python train.py --n_kv_head=6 --head_dim=128 --optimizer="muon_variant"
MLP neurons of a small language model. Each row is named by its layer, matrix (up: input weights; down: output weights) and neuron, and shows model dimensions 336-431. Each number is 200 + 20 x the weight over its row's rms, rounded and kept within 0 to 999.
After each neuron's rows, "fires before" lists the tokens most often just after its 100 highest values on Wikipedia text that the model never trained on.

L4.up1420,190,187,198,201,174,175,226,207,178,193,220,219,201,219,206,196,203,199,193,210,184,189,215,228,229,162,218,202,195,166,169,162,229,164,206,198,184,208,216,223,220,153,227,176,200,186,193,195,228,213,227,149,217,204,205,230,232,190,202,148,180,197,184,218,201,218,184,208,223,193,203,244,215,172,232,197,191,187,191,176,197,183,199,212,223,158,177,211,223,181,184,206,218,174,182,232
L4.down1420,226,217,195,221,188,180,231,218,176,242,199,230,192,213,179,198,206,176,236,216,158,201,224,204,183,205,193,218,215,203,190,202,215,222,215,199,189,186,207,207,196,172,178,189,177,226,213,197,195,223,204,199,163,189,187,213,228,218,199,166,186,199,254,225,196,204,205,216,213,175,203,198,261,182,198,194,185,216,196,169,168,235,188,200,217,182,199,195,182,186,225,214,210,189,208,210
fires before: " |", "–", ":", "\n"

L4.up1836,199,212,219,183,208,221,201,196,186,217,213,183,165,201,223,183,193,187,189,168,239,223,194,201,201,209,202,195,203,206,216,192,198,174,212,198,219,204,184,191,214,190,191,202,148,207,185,180,193,226,208,199,189,194,192,194,200,173,175,176,199,167,202,238,175,226,173,206,208,199,184,200,201,181,200,222,200,188,205,200,184,208,201,224,224,199,194,221,190,212,211,197,251,175,203,192
L4.down1836,216,182,200,178,197,199,219,186,203,207,217,217,200,154,223,193,218,187,180,200,202,218,217,245,199,226,171,216,201,217,203,221,220,181,192,202,215,217,215,227,194,220,237,233,187,223,189,210,164,181,176,147,183,213,187,194,232,176,189,209,233,197,202,180,192,175,171,220,219,223,219,204,230,192,215,222,174,180,203,210,232,239,212,217,176,229,207,227,203,215,200,232,192,202,221,236
fires before: "\n", " |", " and", ".", ",", ";"

L4.up1748,237,224,160,160,176,202,228,148,208,238,215,191,192,212,227,190,192,207,194,166,207,223,211,199,184,151,211,218,194,196,183,209,151,199,178,197,179,209,189,188,199,193,209,187,176,216,221,236,216,172,180,193,195,207,185,178,195,194,186,198,218,248,206,223,172,208,198,223,198,217,217,218,196,185,165,207,171,153,252,161,211,219,202,209,200,228,203,239,194,202,215,198,167,197,240,195
L4.down1748,210,188,207,207,184,190,222,226,247,162,235,216,182,215,202,210,210,226,172,188,220,197,185,200,174,200,183,180,204,234,200,200,218,220,207,188,197,173,215,205,227,193,206,228,210,223,195,208,183,178,183,176,230,226,152,227,206,198,208,211,216,200,170,182,198,215,215,165,216,221,168,221,168,198,183,223,213,208,189,216,191,186,187,164,210,225,203,213,173,242,251,228,221,193,197,219
fires before: " |", ":"

L4.up2197,220,217,182,223,209,189,221,205,208,189,179,247,193,203,227,175,194,174,222,200,157,190,181,171,175,224,217,194,206,192,188,206,215,234,187,210,213,190,223,214,192,157,208,234,226,182,194,171,205,219,209,211,164,209,244,194,188,256,179,228,213,216,165,178,235,181,198,196,219,201,188,207,201,168,200,245,212,188,203,201,216,198,190,221,189,219,191,198,195,203,189,204,210,178,184,204
L4.down2197,210,195,226,187,201,190,192,203,197,227,190,172,204,212,168,200,193,218,155,212,212,241,245,221,172,205,219,202,205,193,199,189,211,168,200,173,218,194,214,212,221,233,168,194,232,210,200,245,200,188,162,215,218,206,163,209,211,198,210,198,196,178,230,205,202,199,244,217,212,209,223,230,176,213,188,167,205,223,173,183,223,206,199,208,212,174,221,223,197,202,181,210,212,208,221,202
fires before: " |"

L4.up487,210,213,190,198,219,189,218,172,176,176,174,226,180,207,183,194,193,215,205,212,171,232,248,235,205,210,185,207,184,231,223,193,198,213,204,179,197,228,201,202,219,206,216,194,192,219,210,187,198,174,172,193,170,190,194,186,222,202,204,185,194,199,202,182,220,192,195,204,190,199,216,184,235,194,177,206,186,194,226,197,170,161,172,169,176,176,197,173,184,262,188,224,198,215,173,190
L4.down487,186,190,221,207,166,209,218,224,184,242,175,172,223,194,200,188,204,186,211,217,197,190,182,189,185,192,226,185,200,226,174,194,212,195,189,227,202,199,183,237,229,173,225,221,198,216,184,208,205,174,201,166,217,155,223,192,209,211,221,201,201,240,204,184,201,200,203,209,205,215,210,203,212,229,204,209,217,182,258,206,192,245,212,217,214,219,200,195,182,194,223,162,227,169,199,191
fires before: " |", ":", " season", " Liga"

L4.up2363,205,229,169,170,213,233,213,211,234,172,172,236,217,175,200,213,193,189,185,176,184,231,241,191,154,239,195,234,210,219,198,222,255,238,236,175,191,196,190,197,173,176,216,187,194,185,213,200,208,191,229,207,242,177,196,208,172,209,187,167,211,172,240,211,189,238,178,206,181,195,182,160,211,203,204,187,203,201,190,219,143,201,191,204,213,190,203,213,198,205,193,196,189,216,221,198
L4.down2363,226,215,186,170,187,204,175,214,154,229,213,183,173,162,176,208,170,191,222,199,216,193,216,169,220,185,201,167,209,189,202,211,229,200,231,172,206,217,201,217,189,204,217,211,182,180,214,188,169,223,199,174,228,221,207,240,194,177,229,203,179,198,185,201,201,205,204,213,216,206,209,214,246,209,200,215,205,183,224,200,210,215,218,205,212,218,176,167,196,220,188,183,189,242,156,183
fires before: " |", " =", ",", " Colorado"

L4.up31,200,223,203,191,217,226,201,216,207,200,181,232,239,206,175,192,196,223,219,185,162,186,165,220,219,230,191,199,190,209,191,194,161,235,193,213,192,210,212,185,210,177,179,186,226,233,214,181,197,187,200,187,188,202,169,187,227,201,202,167,199,198,206,209,170,181,214,188,184,183,200,217,197,179,189,173,166,170,224,214,216,202,195,206,201,192,202,195,216,191,203,162,198,200,183,226
L4.down31,193,197,190,183,249,182,206,210,220,190,202,200,165,194,200,212,144,198,191,193,221,234,218,207,175,217,201,199,183,188,223,203,196,196,205,184,203,200,187,205,230,200,234,198,195,192,225,200,187,237,157,183,190,208,200,196,198,161,221,225,223,211,207,207,187,220,185,205,194,203,207,203,178,209,188,199,219,201,231,200,224,207,183,208,224,208,194,208,189,173,179,228,216,205,189,214
fires before: " |", ",", "."

L4.up2496,196,206,205,183,203,185,202,215,207,174,231,191,230,179,200,170,177,212,232,188,200,213,197,200,184,185,209,188,174,181,182,200,194,162,191,203,203,224,190,191,198,191,233,205,188,186,201,221,205,147,196,203,199,189,221,218,234,198,245,172,154,230,219,165,213,216,208,209,207,177,211,224,204,203,215,201,219,192,208,232,188,183,190,196,218,209,221,185,187,180,198,214,202,177,205,236
L4.down2496,210,203,175,191,191,189,192,203,212,206,164,217,206,199,167,170,206,189,218,201,178,232,250,191,186,224,156,192,179,245,202,191,217,207,179,216,255,226,182,191,152,186,227,192,208,205,176,194,207,151,203,222,195,188,192,210,193,213,202,204,179,187,190,220,210,200,203,213,189,171,178,183,314,178,172,205,237,160,200,166,208,201,199,214,225,210,237,192,193,217,242,238,218,231,199,230
fires before: " |", "–", ",", "′", "osa"

L4.up1689,183,206,222,198,210,194,195,200,215,213,223,191,208,184,164,196,199,229,227,206,151,188,172,190,198,193,206,197,199,183,207,194,202,200,239,213,202,199,241,138,187,186,194,242,157,197,171,186,193,186,204,201,204,186,195,229,191,218,203,198,196,212,215,202,179,205,209,160,196,181,222,220,217,178,172,178,207,212,208,188,197,202,184,227,197,173,188,177,184,216,218,231,188,182,228,218
L4.down1689,199,211,194,184,181,197,230,175,196,189,184,222,251,205,190,205,205,190,223,238,231,190,225,182,208,203,189,171,203,198,184,217,207,199,179,205,180,207,194,206,179,199,211,147,232,175,169,186,189,190,195,208,218,190,157,223,211,209,231,193,196,191,204,223,236,187,225,244,195,246,169,215,204,207,216,172,215,208,187,181,225,198,213,208,213,209,230,191,178,207,208,191,198,206,196,203
fires before: ",", " of", " the"

L4.up1516,231,203,193,226,189,224,176,214,203,197,175,181,202,174,208,150,222,201,231,209,192,217,212,186,200,210,201,219,189,196,185,175,192,208,172,197,217,177,180,211,201,196,169,203,201,229,194,198,189,221,195,171,207,162,174,175,161,224,195,157,214,199,191,231,222,234,222,226,201,183,194,250,211,237,182,184,181,215,201,184,184,240,235,171,179,168,185,176,198,185,174,215,218,222,221,182
L4.down1516,173,216,198,178,214,201,218,215,190,240,193,241,179,195,198,215,194,199,209,217,218,212,192,204,237,201,221,212,248,198,208,193,226,185,221,191,183,179,158,233,230,208,215,190,193,219,182,173,196,216,189,236,212,210,187,223,196,215,183,191,194,237,224,181,192,221,197,213,186,221,212,188,216,191,195,219,194,211,191,200,203,206,193,205,213,208,192,183,195,223,234,200,200,198,187,197
fires before: " |", ",", " 0", " m", " 1"

L4.up68,206,219,173,208,165,188,196,193,190,191,212,220,211,228,231,180,224,219,200,221,221,190,206,257,211,189,216,196,210,196,151,210,178,184,221,194,209,187,196,218,177,225,215,232,196,161,204,192,216,174,217,186,189,216,223,191,179,228,223,217,206,225,189,173,196,205,211,188,207,217,195,219,185,200,189,181,205,204,197,187,180,190,224,188,178,201,208,212,185,203,195,203,190,181,186,209
L4.down68,174,201,208,227,200,206,216,221,201,196,197,170,232,218,187,200,214,176,225,223,216,231,237,179,212,191,215,214,198,192,209,200,215,181,172,175,196,183,183,227,211,228,221,200,199,190,205,176,177,193,185,202,203,168,208,215,191,205,171,181,260,170,231,227,187,191,220,192,213,201,219,216,214,211,213,193,200,200,192,204,201,213,214,176,172,198,167,238,199,223,197,199,199,233,213,169
fires before: ",", ".", " to", " he", " and"

L4.up345,181,203,216,217,226,214,213,145,201,216,207,229,185,172,199,186,203,179,186,176,210,222,211,200,192,207,178,201,230,191,196,203,191,235,242,223,210,174,203,266,209,195,195,195,209,161,194,207,202,207,166,223,183,221,166,212,191,174,170,193,218,170,193,228,202,203,169,199,182,196,220,176,197,194,205,203,177,226,192,193,205,196,181,216,205,186,184,184,208,223,210,220,183,226,185,202
L4.down345,196,200,209,233,199,196,244,206,156,181,216,208,201,185,213,173,208,190,178,203,214,188,192,228,175,169,165,202,183,178,197,178,227,227,196,210,190,191,212,181,202,232,201,184,222,186,182,204,256,187,202,179,195,178,185,198,197,186,195,218,229,219,210,189,217,159,191,204,227,179,219,203,183,231,190,189,189,183,224,258,161,198,147,187,200,221,194,220,175,196,207,199,189,220,226,164
fires before: " |", " by", "|---|---|", "\n"

L4.up1692,232,193,215,179,192,243,238,219,202,193,194,188,229,210,191,163,209,213,169,228,235,198,220,195,208,209,224,218,226,219,223,186,159,215,188,211,193,214,220,204,180,222,206,180,205,238,192,204,193,215,191,185,167,194,194,199,193,244,209,181,214,183,139,195,184,195,211,195,187,158,191,197,207,195,208,209,205,172,221,180,229,210,185,186,238,204,205,203,218,171,202,157,208,216,182,217
L4.down1692,176,224,239,205,191,188,244,207,192,224,184,171,234,198,204,212,156,191,205,200,190,221,209,195,186,192,179,187,185,165,185,209,179,222,193,235,222,197,213,195,178,189,210,188,177,190,177,196,219,208,211,218,178,179,196,198,216,171,164,223,200,192,196,194,199,212,202,224,222,160,178,204,158,210,205,249,222,185,232,199,215,192,170,195,215,169,157,194,182,167,200,209,210,181,203,190
fires before: " |", ",", "\n", ")", "–", " ("